config.yaml
num_key_value_heads: 4
head_dim: 64
norm: "rmsnorm"
norm_eps: 1e-05
qk_norm: false
init_std_qkv: 0.0207
init_std_o: 0.00489
init_std_up: 0.0207
optimizer: "cautious_adamw"
learning_rate: 0.000853
lr_mult_up: 0.729
beta2: 0.95
lr_head: 0.00911
decay_shape: "pow"
doc_mask: false
MLP neurons of a small language model. Each row is named by its layer, matrix (gate and up: input weights) and neuron, and shows model dimensions 32-287. Each number is 128 + 32 x the weight over its row's rms, rounded and kept within 0 to 255. Numbers have three digits each. A neuron's up and down rows have the sign that makes its largest values positive.
Before each neuron's rows, "fires in" lists the words (lower case) most often at its 100 highest values on Wikipedia text that the model never trained on. A number after a token or word is its count.

fires in: "of" 52, "on" 13, "in" 5
L3.gate525:153043139118109167143157152138128122152181155113113195178167141155061156114163155119129142158128127049085134076131092106148142142107063141131135135107105088085122102108131121187140152091181196080102139147143109104156083120112191177154119070086095156151168168089150068066069122138161163142159055117095152086153159175087110126109167134132129091049117142133121112176195107150126198069092114154144153096103132110199100070093135165096115151122148086131108127128099132149114141110170181159146124152127072125160166134094145149138130160165117103072192136094121183136169121067109143125160116145142106200103115114119147107081085148112151151128173149149093128096157175139116132087147097075113104158108096137154092122113136168146133103125138083180155119169092118100124120159125154
L3.up525:107140139120143073108095075137104113077154112067109119185104150148112116106129177207141110105074072136101105108122159076131173075145127174158132097082150137098113148111130077185131118189129138120118120117123147040097128074180123023188151113128138120117143126149123139177092116081156141111080189142093073075120174111142102245086150086187158144120120120133133115118169147127094152149103161150091139143093123143154100167112129113111119158102122114147109152144133136157106170148095159211120139174068127171111163110110106130148116129082154118148153143126084130094156089128124150156106091121110096101145112098116161112134146094128132167157137101100131089108160133099128061183113172162079101061124142129123101108190072106126124172093138118068145173061128139120154122063156139

fires in: "of" 36, "mayor" 10, "bishop" 5, "princess" 4, "minister" 4
L3.gate1511:138109143138087143164137174174148098134103085160096124156191137090093178081112171141134102124131111142135100131136149111063138169164136122158134137110135120121168105144151158135127141115167120090132169101082135110080098136066118112156103052068153117097177123135138145137102145080092118126125124071156149099063162181151172150137117095185118127147090152110120058145097100105062172085183101108178158111137144129148136143124111131109120147064167113159086073163057178122158168118131119146143194076102127088118192184115064154161146121091083159088097185139142134166091124132084098118088127164090145104151164131097140157142179104138101113192140122094088114143124109169110143116122120133110071082129135125115102130110129148105119114154085107127155096129097164099069073109176093
L3.up1511:153075114120156145148127173195174132100075156217119098172121140122154143078122107107139113178136137150137115133114134158152120142156060164160099087177108061101183102147152129156095041179107109136152172142128152098157092155102117091129080033130165104142164104103125143139130134089148148172112182074116090063132119141166151175144108079106143126127074156121139149117176142019157118147134090124074061087157130165124145125117089141091122141117152101149131128083132174164149136075086146127123104149082127092107150160105128099115149089133143150108162127069156133149101209163074072107139005155117177127115173112125174063150105154127169130085178161087120122129116135100100171119165167144084118163109074127108138118172139139153132098166080080103159068145117174103134155182121110

fires in: "well" 22, "part" 20, "place" 12, "a" 8
L3.gate505:161169123151119142077171131134134188134175107101122154112077132147097081089122153153104118146132100112136138124096116118102123152111123163208169129152146140089182128127130116152163081105172152153138157099095128180104161139190163120150138143177112153190130064150155139098154144085133196108126154111148107057085127134138129115160191101131146160129099133142093147135140128138182166102141124144091120076113117082072121124066156131164163164079110114157118079079110106158111150115101122115106107163144120125134106176035123093088113075121101209062140128045073153128141090153063000183134214116112116137098136147099124180138153132169114163065163088105177141119143157100098084149151105089130174193115141148109122140107165113108112106168096125145159142156132155153128101112177074
L3.up505:121125146118117102148132084150085119141101211120135089113130080138169111145176139079122221131152126166100103138126098133126152120103085123120144127104082122117096180134143146152137167145118160139096154129101138093131150145111189160158153132144174177102107133015155098067097153164154079159149117092138159140184107173106070148090161108138183165115128097157151136169145141131137171113159132102135138165159106116155122137176078132093113178102124202175094143184152163109139128160124064099107106134121178141130175108122134134186142124127071107176112118158111138112183150208176155085097074111120208149109139151113172080088151117150147147111094157160200139077141135159115121110070073109094123074127121085128126155113153160124128088163177163135143164127085114196149200084047170

fires in: "to" 22, "only" 11, "0" 7, "which" 6, "more" 6, "way" 5
L5.gate1721:094076192130136155117139185151096174143094125172147176114174121072151127090139123090145137167150166106137145080125219151068120156060110177125125111125149160120170167085121143041183146133139062118126172156145118075144157134138161164081124084099113096153136153145162175144093212127160100210160138162165192115137116111169123169117159126156099130138157151091109166142163118148124102140111096140141152133115101173175106161091133142123093099085104138165109113177107070149130175163093106142125120147116116116129111114159125159152204166173075183123121150136110125198144168087098082090159124131177148059135101201156147129086126139182086112110087117133176127184155121145085144169194088116084126116126156123131143106077109126111140124107151185139122075126129149190142150141092090
L5.up1721:073091156169124160125137083165112133120079136103128149103130127074084129132129127070076116132094100103151124138128151141187128142109209197097108147117198127154113139135180145109185125211154148124100116084126095136149145081166166137133088133131145119129097125125105157110162216123095105175111103126164172086111171141125092118142139169154146096111181187072136173147172154082109134163073147134147152189111144169158141095106093149125138167101117123186228122129156161184165166123102121140141110106092152074092086091126133153218122124137137181102115178170125100110086075119106069143116109159127151157133150101106170131170162132092093107127162198121089080084157100165160119086149111121188152092166122118132101172113189108136165123112146214123171112120158163152095121116127166

fires in: "in" 34, "lost" 12, "but" 7
L5.gate1342:154116102167132080094095114125195112163127133134143110136156095122168110110128109111158156127151120120089179109136125115107100103108128144118147137098118079171102099082110150122062137130124128109120055107115170082065187121137135135128104154088151141164159115197155158092149102106120170126098128078082156084157087148172096130091130168150120159103120076082115156072113096142108175109165080112142089059126121146158138098107167112164120175119131116115111085128165104133095155142163064083142149118118112127062112150107151132122128153112056153203153121129136126107160136138120135125143163161061151127146209119098168094086114122089162166175108112133156170112119139109129122112051137098033148152150136089114151209134120096090095132128115107109164115117103122087118169089232077
L5.up1342:095111095113187188163110151131137083102141163156120149115134164135110088085152041094139171051160107084080123136155078116110146063134120197106166135133123106139081145157171117066179115157080103124170146158110151165101205119157100155110127111186156174066168103110163138211075223068134123120168165100144224120128153101124110172174139094115201127124113145082114135133101107169075168069124133134174182154141109068081103141028137200147086163131185116119157123119183099096138084087152142133131110106098116164086161150161116119107125173139140120076161133054106218151148153138125125132099119137129147144114128125181133117113188135098142123129144125119140069090185165124095100172153091183138138175097146125068114158096145148186086120151082145107177100198142159149144135117146123

fires in: "for" 32, "a" 11, "her" 10, "to" 6
L5.gate859:087103119147156100116131096088135155082086096121157088098118132126169151218117116170116171078138126133118132165088194153108155114099142160110084177157157127107101129199173163145114106112077105132092113126104096133197192176193171164140165112096112152135111129128128105077137110119129157109125107102094114108127133164112149123159127083089102168108130144110067113170139130173103181126139196166136108076124106168136128055121121127170132131082123130110113118144208167131170154169076080073140088149120093171094140109137104201181110148059090123113142123114129169143119138096140153220093171113139097132100147179137094148192068091170169114115120109127140155153064116084118166129078144052151130135172204137130144150141161098102164161114174133119109129084173150123091118153158189
L5.up859:175125068121153156134148145143133090142125091111137112102118084115131140107121091157049143151109178078078125118176096167150124074183147165140124018130094093089110104199116129080101097090221116131187092126198197106133139124099133107154093100121108095121167131104158159107132131165141126103062116076057087146145122156170135182146169151137152117157124186158120089119180119120112161059106112132084089124124149110103103124132122205009176152159114125099101110097135095139164139192124089095119085121153165128083105130123070121135160103150101101203171169157107124150156163128092097160160095123141154151138150107112147131168150134126123167181099086192075129169125124090149114120131157145127129096121136108170153186186101100103117104130136097066138130184152141124120132167126144

fires in: "in" 32, "do" 8, "out" 8, "on" 4, "up" 4
L5.gate49:100057174149146160040091073139117098132142154175164169121177103091145127132117129103151102126101146154079136111109124094095155100128138129154165154145103114086157102114141150122088152135160097102070093110125109117164084049140082133171055039154188154140160095135134118121113142116139155115101102138040140119146143181145170105142075109121114114170048167110143161144138149114097132147125138162197105156086169105176116132045129192086094165158148114124064125135106163147087141181093144180092155162045103091108084158105140116098138156147105103173145133178120162111228113148144124184142095156115122158091116171109129151096169155144098197138112156158161119125129109106130097130148092090123103156152096116207130143140061139187113196062124129110147106109104130105184122122122156
L5.up49:120124122158136241143126173128148099118163171106162099088132143120184116153077102137122124124144109049120155128146130139147114096150162130160148189117184191115108097120134153098185106093155127129132160158220169123126116156105158099089116138105119081111093153185100145172170140121099127081144153119168125004103128123061088147110119181136100121150157116128078119142185094140132112120094126091121103131118108094055141141124116110053150158170146126101151087140215088136131137173171115115178115129146158078131140080114114226128102148130111087156108123157143084088080166115141125146097141096067085111135142147126138088200060117104111109106152151078091133124089181154126153082091190127129148112170145137095111157116196115116059125146127136124084116136099183166074100120109136

fires in: "he" 39, "career" 9, "his" 8, "party" 8, "she" 7, "team" 6
L5.gate1453:160108146064097109139110141150133183135114111172172112077180081076144137155176086140152147128193098127120115136162193145144172112135125154119148146160148103116144073081094091127120107061062099080123100133073119172084151099105158147142132119110155108075185088078168116151148101069195076139153149125094139065119122122088186110103120092167144123115142097141154118095157052125200142092105101114141094174153050080183114151185160191145158114060084195148095140152134158102036114146140097147134182123091089097126164134146176092169208172097137128060121111141159105117124177065110086134153107180146108125103153142183131110117086159159198098113096123131123113141164160146178153181160089110103118154096166091139106123090162140102141171148092122127040097103138136092136148133166114
L5.up1453:073185108134140106146144153178110177162105125110107143111082111147121153114121201102114095095110110107112144178118109096049140175076177065104097171089106100140132185129127141161178138089147136106112126112134111090067160138155124154175124127072122155177118068125104161102157122127154172164083133121085085130159135155149102129068102129127166218076177151164105177057088105113139104106104123192121124103085143106124086130177150082116088126116131111113080124167111134102141129082101038083160181135145135169179060096189171110156107140150157160163200188181165091158115056150127118115136164091104171124119139192122150105137202153094134147168105144194086138108142121231139178142154159094085157094102149182158135128148098109186112122193101126133119170155077141186138113091125167

fires in: "and" 80
L3.gate506:180163114142177189094114129117127147146159091124129095155113124143109128120205108075122074117112150103094115144170098103152060163153145133128088130101196112139183110170119166186113153136135111155100123207093156163092119156105117168122123108124130106088200116072113145097119075077184097228151134152198145111106148077111149133091154212164111151166171101196100124087159131093133102179082111215146114124160115143110143174149114176130149140156150200203079126167143161162144157179113111160135126101159173110112168154194101157115101129153166153102127138108125142107132129171145146110099154164144126122131112089104139143131132165177171155132121098164130142087125119084127148120138142118154148139171207180141139137163125165109034138133117112095098105123104068124108111203145155
L3.up506:079126154119117128092085202148189173161145136089094137103102135083127140118128180152056125190161114105185139136154099182147134151204100071145172117099149111200155161136138139113089094115179125137132093090150153097093143102063093065118141107120172136146159101094120149083132155084112152121083128150167101155101140098198109189062118093156143127115153103083221173140143080139117038123141055111118131137123137116133109154145117138109109169159098123083083072157136116109131077076143118068154161156116169094100135227117121139130127112187092111123132076056112106150080147157095147103132108130114139080094184141120180156172119113114120104159155097131142077166155180140188172121132093163163150163108170143060144093210137078126080122134180096128104128068099107169184110108149094

fires in: "to" 99
L3.gate469:108112096133140081109178082197112105065104070154168115129141113144136134136126083162143122155051124083121110102109122126153101104174110117053164100190161113177130125054143120085120110154099150151178083174136124086084170090082140080134147148133108172095143123092192105111154127082086168137121099176150124115090127134156177147147101098167125129111129072135098126157146141110135105124170184153170179174100146100119125088084101197084172129130136119137150053126162062132199175140158172092113193086097158149106099141148193110055126173181078143141198129139106170124152132147151098163118109171090120109115185130109137145127132141147191137108128113178174158145157171141165238135109142141130135120159177145167123066117103147111117168165137174144107163059121129130050092092125184
L3.up469:159117174124109080139086148142117153137165111120127155146171025130166125124176107127180099145074132114094107126130158150143102101140094115096111115151150065104134138092157104142132163140077178077173062127136206091104123072087126092123171095126159101125115128123153090124161152068079160105075123146165137122090096175098117160174148137151114114165153099121113100161141128126120141149136198140093160111123140118168118126128098123094163114102096118155123101168188145118160164127127132122071124142098120129152093146126150121115068126106090207139154125102155139197195138068147138150066082103135112055164195174078200115130137115161165116147117092155139141081129071109141145150100098099047080142123192107164102087116047114098162143165106130167082149120143138145081167141135182

fires in: "they" 41, "it" 14, "then" 6
L5.gate549:071121138152161175102165110169075144159121101117122104170064186160095130117118055142158128163202104144207108111127183123117160194217123075133126127053144152168146157105112121178134139097183139158146131152118163125144117098098108089131138158174069159142167162088082162122141094155152177114132125151173140137075170164106185138082109149135117193145113112174097210178128110193128151127123143142089153137138164094146112152181133087114156082117122136152111121140119117230133156145157102182135158106162104142160092111075134144113120133090136112145169188109099117169138184076059111106134123098131149122113071109161148071169162113112127158097146155115157149128117173093190118115196123106117134112081140168138106100173134126136078143100116189062113115137140132150157126152089091
L5.up549:140094088152145102121144130163169098106156168137133161107101145074145129128122153165108117084115079106111188017068128137089121181114126143110140135172159090139160184089124162177142139074089091092111141167161148108164202188140153154177087126133125195080163100184134154152084159116117110163049124123100161108105083123107130148114153123101167128137086137147125104091163142137068153111131106183090147200095138150148104090144138088166100149115107104153158086132169168137132112082130158132100125150135221127080148111167170139200140106076104110126100134161131155111160134113125100213132133179121143138161127154125131131113093159146162111182090175156161118074158144123082099190117131133051175155131125108142183096161175169067137138111087151110097094140123155110111144119168090

fires in: "to" 78, "would" 10, "must" 4
L5.gate41:175136142112154077067158110178083173093180109081163159089172114127126124122126108132128107115132161138177119121129113144055115096095063104098073140190122130154093150149150172107172179164098148162102120142083130172090114178175162187122114134082136144075125127107164142210117137144077146109148143161118101139140097133123116122117122116112139121130181175109102106144145156156148180094134102118124179107092144070187176144061151164168125202182080119112184096159133132129123089132096091168103142122135137145129066132193124117066152168114077169101137119140103085189128059115140136181148135147093149107144147099100140152116102156109147132175112103151075109084176103113143092116123117164118151112210171011140110126130159131119148187210177065128103131118196136130131136190098121
L5.up41:119139050132098087123124140165071146121070124206097093194100114126099188158140082115141120172105143116140153132198180074117131172162106148137116089091071177109177156089118101119111130129138134085098174104140148121059123055181107111095155120133125086052176170158103144065167103126117135112088144138176140173136149149182130097107094195151123117139094151131160124108111096134118074116090107147080077146111099143136138109119107166150139129139103119150076109118121118153132196153106142106138138102089115145127186144132143112105185155141088149138109186145080101128158117085134146157143150089092125104106181144108134121181128140167114139152049207140137102081102146191114204070136107090113138143143156075177150151086099158074068124153083119101109176090124133176146166129114098

fires in: "they" 23, "people" 12, "man" 9, "time" 4, "irish" 4
L3.gate1521:147107096125131134149130130033146103104109133122131206086102168090128087185118157165136103131125175117128085096126101144113111112147087158160127140106142143118107090097137110102057096153102137166102191138137072135155096182109102077094112152153144111127132133116135169135162096205211122113151091108158154137126130070090133064088165073126070107175084083111163182109148154168101090137110117162071113118147184099098204168088101125146134124128137161164085186114117117097131190105165140158102140184091103084153107138080092134128119124136147193149075225063105116153103149160144108160169093111062096132172071138123176142093122078105085114091130160119132151143096119122125135148168147123122124119122102156125133144139178167149101124152174121152220168165130127138157175164130119
L3.up1521:146071138103119074098162140129146134124101185164158075093142083127115189172168144121170176092137067115127102107144103130121081124115086123082154139136099090105090157129119124122082083119204149134149125156087109150125170182103098101103067138120121126138154154110083194189076119145163135120130161116151171172144199168163180132136158082142098135132130134169107157148133090135117100137164088117103081113094131091113180119122098128123155138132098149086127107145121121132110137099113107159174129156121181116159140107094149150113084153149193101113104109052105099166099043137153120130165081154082161099128082065106128110081100136118150093162159105217146103138143112103095108175109177117187151080173221120096079109111120166163079151130167125085174127127123098125109136230153149

fires in: "to" 55, "later" 18, "old" 4, "school" 4
L3.gate1487:127183101092119136105145132175077164137090142099146117136157121180059094102154153114114169137151082051123148113130138141149152121086174078147129141091130159145158146108129082131165115109166146147139078187171150147115193134150128123123180108130151186113134144063149094023073182073124116144107169079145131143124131087169190136125188118111094144186142167136107145144191122131117147084143148152132144136151147098121135106124121141198116180088082073066113174142135122077140155105133106104126165103110102136131134070137090176146106127144086071116082126179134110120210065092077150145083148127107114077099140112095061113081121139121099102135107152131130156185146132090149140157140153053081154114060116057142132152161121113174132141118121163111079149076144127128101141145167102
L3.up1487:091119208121151137158151078162116123123151080097148109073135132144156162133126122112082151160094144152127096150161115077105095143114077161112120119096141101131102147138139174194084131189115110174124146116104098116142132113116123135134095123106103058111105079142128124188158147118099143179149103173138119051083136106154106122124148114138098118127079098138059101091093154114173094118106123089067138182075045173137110133130108119114182108139099181174154115133083072179124125132163105082164149122096217157127137176152203148158165162147150127185155204116115140134090163146150159177151163139101179127159158157125135166159120123105121107093084097120124121131120164113140149136116146123126162176110171134125155115167128114119094134101135127153087147137086200202144130167157137

fires in: "united" 24, "both" 11, "two" 11, "state" 6, "city" 5
L5.gate508:147104103132123091174143142165128101104129102168046102100165138137134137176088115080126145100171138111078135082145107109143181193182147140159187180088135073131175095086064148125087126163108130128142140153156095125082128124104129148063156123076101173138100131133139138128111143148192087109126079129168156134120118121136127129093172118115107124097166148110128089098079167093189180105162108125134125156142132117119122150097057166118145101103112177201111079146124168144112201159116145161111165190130098111109145103120114175179184191116099122146070096085153165121151174134114093173139127148066139128119162136096135135085088134157110137144117097117141124133102120132169111104136108119102154101108138088067146125141168129118148116131127177178130132134058137154164155186149135
L5.up508:129157160211114138073176143123129123136085078110169117168143164080132122170143144128100112130088161137135102146097128148080079157116152094157155140108119083142094101167135143072127146091037095174201136125115154117188120165148191123111092115114179090143156112116158132135104133111102140121137141107127120132157100093117143126233138180123113121137186144123114082160153140104147174119121100107131171121115103105160121102107153106151096120139170161074118117129121119137109135147128149135053133150131164148178124111163132127108157169107117174149166132143101129114140134168102143174134164144150093187193170075162206133131177152108179071149124070105134059081139042126069120135156122170133101130120146159114134151103133065077124137128133113118172101165144127121169061084148119

fires in: "a" 25, "same" 16, "it" 16, "this" 14
L5.gate966:160145106183104160080100133140186145094113206060094065141041093134103119072133072132156125131186145113219097119142128085113148165113099119140164151165123135147118109153116183110159127132127090106162139184116098096075148134148117119136138097146134116132120162115141096163190149074145087160170102077089184108156116104182120165118088190153083114098173127144151126184121112132165160124122104169104130127094099120054115161107104124176096151142140060115207107128130107085136173180129092124151095159124131081134164088120191132090160193114142146126138081148124204084144131112108117079160117161146175147105147183105150083148159154083121146124103117183155171148134119159154145133059125138111139112137163117148172125106170078138104146015152183149188091152171069141147151121114121
L5.up966:110179095120139131148161066099083116076125137113117166114116150093095150133152131097066143112141125128136171125068191126151133088150108084133165119116149108150100154116086124173104163135140141127144133176096078175088071163201133084117162173122070157122129127121123152105165132124136143108102160096153115147148148144097134112140134095140122139166134070140121086133140115159146065124122151084128097137106088158090110088130171118113115110143132102099114109050082075107147148160105118133124202149127183217114120100129134071093078169118198194107154122113023089100140089114090155109085120134179137076102173116094102069110143114132163112158138126074050104114075156143189164120177082147141207151206131127094119109097183165101067115201138127123117161110102142143056136103158136

fires in: "of" 27, "both" 9, "other" 5, "among" 5, "back" 5
L3.gate1338:150090150166093117109102126108131119114076159164141131099141127068077137149111119135137137137178108080134139108159134122084161140123196130188074082079096106148047182169134127088171138175088163106157090157141130079125107169124143163148145094160141119083155102119102140167153146070126157038099148086131129124113133090114127149155141124106053121106121111142071144101087124143074122089152115071166145129226163098139166122110095044074126113144131166103073140080156191115157133150147199094171168122189167090127129075128057137128122137086118152119161138142180122104092154065135113143138152130100114138109118189083160115106158113084125129114146111143188119202104093106123142062125135158164132091131085134102169151141108129133179129099188114112124016099100188056127144136139144
L3.up1338:148126108176147165138153104120114138106089114134116082151080072130153121089101170180133082098083126144140131100125153192119140096121195089174170141084138127123120074143169080147138155165161122151150141119163151088117074117159067111065109129130105102145100134128111188125112132068132138151001133058124125112114154143176143128150087154054139137114104071121121164182110106068117085107110119086118107100113185083147118134104106118120160117168136101126073086130103111072097159145136120075091199127152063122134077136095083090156173146128113119102124182158117151091080110143075134151145109176127139148057161157097126099096130132117122158110142113115088131141130150131132092094157134092106151135130132141192176165143048132091160138129072153123085108159065144101149118155163083

fires in: "both" 22, "all" 21, "for" 16, "most" 11, "of" 5
L5.gate1551:105121127119133148117123105152150113155172139143111128135181123098143069113136054234127111126124185134083192116184108121103132071147171149132189133154111120073079118150150156151079121202122084187153080158107149116104125099168114159133159090120191119086171127121130124120155076108202102098110039164140110111094137119076155173158171158172148169126087151145082162170110146193162122125113168102146149144111143056170036148100158086124150147165159131116150105156065137119129138101109162126118190147109137166185152093115075129102165154079141110123086137088108127098167144116092105152138148142109125146108174169117129141141136141174148105121103125141149116154164075066115137111134121122102182105067139150109178099098116133128120169074090139132100144156127151116165139095102101
L5.up1551:118126130129165136134210196149133157199135077070083123159054095085090177173093139082142118118125122099133126152119172084169140132119134115186115113098122060155158127082093166143128100105206102132084183172119112136100086144124146073124092160103113151141130174102107117134096139078152098116137133152156167114135142199083166096107097111112109165079112125141094131130210149141127101129135096185132093153099159196132084106035144145129189068046106151131095085096133121112127137119154164166093120208076122157141142116115197181065118111082153124142103160105131172121096145167099162138150103144180117152142125131176146155125191094142081146115113132149100202162140109110109113139142096184149061099082119136138171120084140113125130107158083144097174146130103118129139131097099103

fires in: "under" 38, "over" 11, "between" 4, "during" 4
L5.gate425:024156140110122132132140126083116116144073121073101096122112089144114110154109138103123179118118125079132099124147108139126088157112127074085159062092126138117156083169162113129135091175128186096124173090070123156087130164160194129104097103105098115142119127141152109086160104113157130138135157130118092185119117093172067128157176117113091169115118147105109077153144092175154135174058147102125182082124107146151142154139111180138173098152127114106067145055134145160115117142121145199110121136122155074152104133109103108183116108101118170161112149150049137156080126117150133102079191151119164163125115098129061104142183096068136149177133115130118103145108109165055160145215149116130118124151137110071094102106076171161100174194097152065136152093100123147117149146159080
L5.up425:082166089168097112116125127130088119098078134103105156172100169134126117150092151142156122117063127127163198129081094106100096092143140130154104099142115198113167138176200129168134093101132119077129090098128128136164091146121151137150069176185095125125118130126108123085083159149115114146118142174147146129067134138198054137126091160081095111115156128151100054181156084126177102181120168175119165131111107109092097091085103137171115138119137106146115159116091082140136182116093184163131116086135108106215111072143147172129138092054111146132122158111111170168110156101075165150137135137160123081153156093135121104171151084120175123110164148148068130131064119139117140173128129136097081148086106143177098092056108093085106127115127107122138169176088121112130175088134101

fires in: "not" 49, "second" 10, "without" 6, "tenths" 5
L3.gate843:103153119080165128153160168146091104077133146119111107158119105106148107116141072076141133120145139112141179178161165082131094111131102141133127141127174131077181088118152081098188110142159199168165136123191096116135107143164157100075173123126107120183097094133114149134083126136182195125087183151114050104107121137163101152087100090108156162151101081096148113118094145170084073038110102142112148093141137123156104121109110181186144175144136126163133191064157123156086167144131118151081119129176079149089155141108124095148108138163090157155172135094118188132136077196096099194107182141119145051071138112120117084162086141166153142090083139102098098052136158121053117074121189112152134099070071148060077126131081185145045106190114195156105163120078143175078109101139069
L3.up843:083130096085122117110090117162109098128125118099164137155098124126093074142113090081096102133134073182130158144178180055113140184150117106081095139058158100103120125157168085076120133213135157094104136053112208153092068150200114134062138166101136113142147129154092116097134099242099141102072139155101169119148128141094123128081106134171118186105104135142137131121125095179133073059152114141133096109191142119200148123136091131177128081120088131196143119168116107116091121169154139155117081125133147098111174090123136099151118112112116177153123183137079149179122097116081121149081164143106117059109152097180143173132109108176105115099106134147120144142149115176092121100083139142143162107171137145127094100112105147170105148140159129139097146068096142149089081090108132

fires in: "from" 29, "after" 16, "between" 5, "following" 4
L3.gate514:077079115119118090173145140175107125123086120098164185119121086058145099080098128101094119147125118122139144138132135118149090108148133112097135103109140111132155126159172086130209127191197098105122065114136094156138130133131111119105105125142082150133177171148168120133072111116105157136132129148145216180103106149184140105150163195108087144180053157068084077148152122119205150086108124106118095092199143119079173095095079135091103175157113123175080157169131101160132087109150126153144080119099092061146131138155097131181114171162139110155122119148144127144156148116094083153113127164115137118143075150125126133062125116168108102143101142151123093090172116145108166112102107092133160143162101144166130170137169179101180112124189189110096112107113164095088101126117171
L3.up514:114155071126141156094116107199111149197125151129069109076185122145150127091109087122107128157114072106093141145110099128114132168210103118122108161194159158106144096135093087107110097179129100133148134152129134067152125128125123071189099138119032161134100128148119119114085103155122167056135122106153167112152101145122183107134149137164102088119126038130119091133117177102120119122097201108105200130130160139114113157120157077125135125114163114126138118125150123070118139107101186167091085147110140166130130092084131124147136112136117145161201172121156100121115117095137181161141060072159105068135092081099124141136137078082131076107147110153083169078098121066135089129155134109083118079150209138133097080091073117200123130056096046131147160120140172135159187160132096

fires in: "in" 20, "for" 10, "given" 9, "as" 8, "scored" 5
L3.gate303:168143101075167151127087141054112133113151172110144171173092167174132098148149152157108126144164079110130118124168237084112138160167089122133139120128154180128132181151142151156084179119114106143100079143127129115134095108098202150113136159106155102117086099169119087159092176129134241124159121120126118209080194109098164141098140190126085094101087163158131129163163159163089156127090112115158132152095076065108115120060148103096099101155158098121091132085167107136108086136148105143128171121083109155135106125149058152113169130073154159155181194152073138098118120081122168148120134131098123113104117183146152138119159135102148096126164142141091139145096130146131160161104107108123128124149131094239137122136110188120145148100120126138093108111090127136086115105180186
L3.up303:186082145117093142114125103076068092100181192129141161143136163144147051142127149149129087184113115112107093137119132173138164131095093174137134163134127119139150136161127158160119117109106108073125098093177116111119113126104207137135137147080156066139104124168144019202069128219141198082166173157152157141151175139092079149129129065123138115100067148146073107164162128146152126149155149128154116091135092156125111138140111132131118062144106105126149186104098133129106085169125148136080137124133072142135114032105071142130128094117211161136162118149082095058132141148136100092145141106110138145082155107158161109084137141084189134095153157091123166081057136078138154151060119140180132146161137124169154079141121154129153127123163138116106126080073145131082168102105134

fires in: "by" 22, "and" 16, "north" 6, "front" 5, "even" 5
L3.gate6:145173092159152171148067111176085180166162119186118112083186112118124118135176108123204098183119175137102121090167103120103162143096127187089179115071198099125183166157106120093131155121146149134151119137146195112118132094163175166107137118108128135096135147130165083162183113086109125089098170117101145098156139147136159136070164170149117132109142117145113098113157119108155139136161181085101134180118091191183136192111142109169148052090146142161091139071146111163115066091137093117125095065116119091056150194162123128137113128104099111121130127121116118106081149141117151207181165126117155134093149130142168084151127125135087068102127041090148164125110132107140155152171034090065101132139117144165131145108106096073170152143151145129084124146129162128093215124178140
L3.up6:146107135127150184129111169138086214124105115138171118157113177081195118097172173108126144143114126092070165100175121113135112168130162123150142125114142102114182077160107130113107104122141095122099153146158144135096128139155124182091121089145073111058113153092175117117187116060118125170091116126119136064110110110146211167154138120106130113151133098142130132172189124065099138139153082104148149168134143140176179188120099123120164095154101140203026107104127200137170105170085112111137166092154138076158128162227178132136145138131145135109166105173064170161130152152111086118171095142184134089183146117093195091183108120131111079126136126074102134090150156183118142191141111095121130115129144141136102104083140195110170157199104118111097130138139123130118177109143112

fires in: "more" 23, "a" 19, "very" 8
L5.gate483:158112164158128095128126149135124147124086058065146151158080166114094150231103123146103103123130161132153147189133167175130120138115138150116172061054126180156155175161137117154111092161135163120085115150102113106144112165126134131169081234127126168090106128125174088160117041060154192159126103167120115133101170096154113108143117149092051125087109118115088101117098095109202134092135131103124135111102108145176124137132131159102111110165131150172097156156091141102127094220110170184102171134116130110168213186156129139124102151195108223128111075101100148104157136141083122119104135158204140097075084134100131135129087134166155147150142184123107144193162187162174172055107150223090126152039130085159156119111123171108122139186166101145143113156102154134066119145156159
L5.up483:115220133149125158125126126134148125166090097145080140139140095165119155122118100172071105112114093204173155134016132180099112118074101166195121083163118151140140148173171139103103141092132105143174150163086149101061084117169111127116137144171045148080194163151123126102167101137129120089129141137137150142090099099133102133142107138122137079123117139120135119151093109131114133110106112180143108128225085124107097137016111106082148144167199175123150146176176076118057149134128117200127139160187193065130104121128104138142144168124088085143122147147103118157128120127125140138140187135155126164141074104123145132163087099126060132144140095111149106132157113114102128099122145110114073096135122109072169097129092162089115131085108166081138157167095083146136079134087189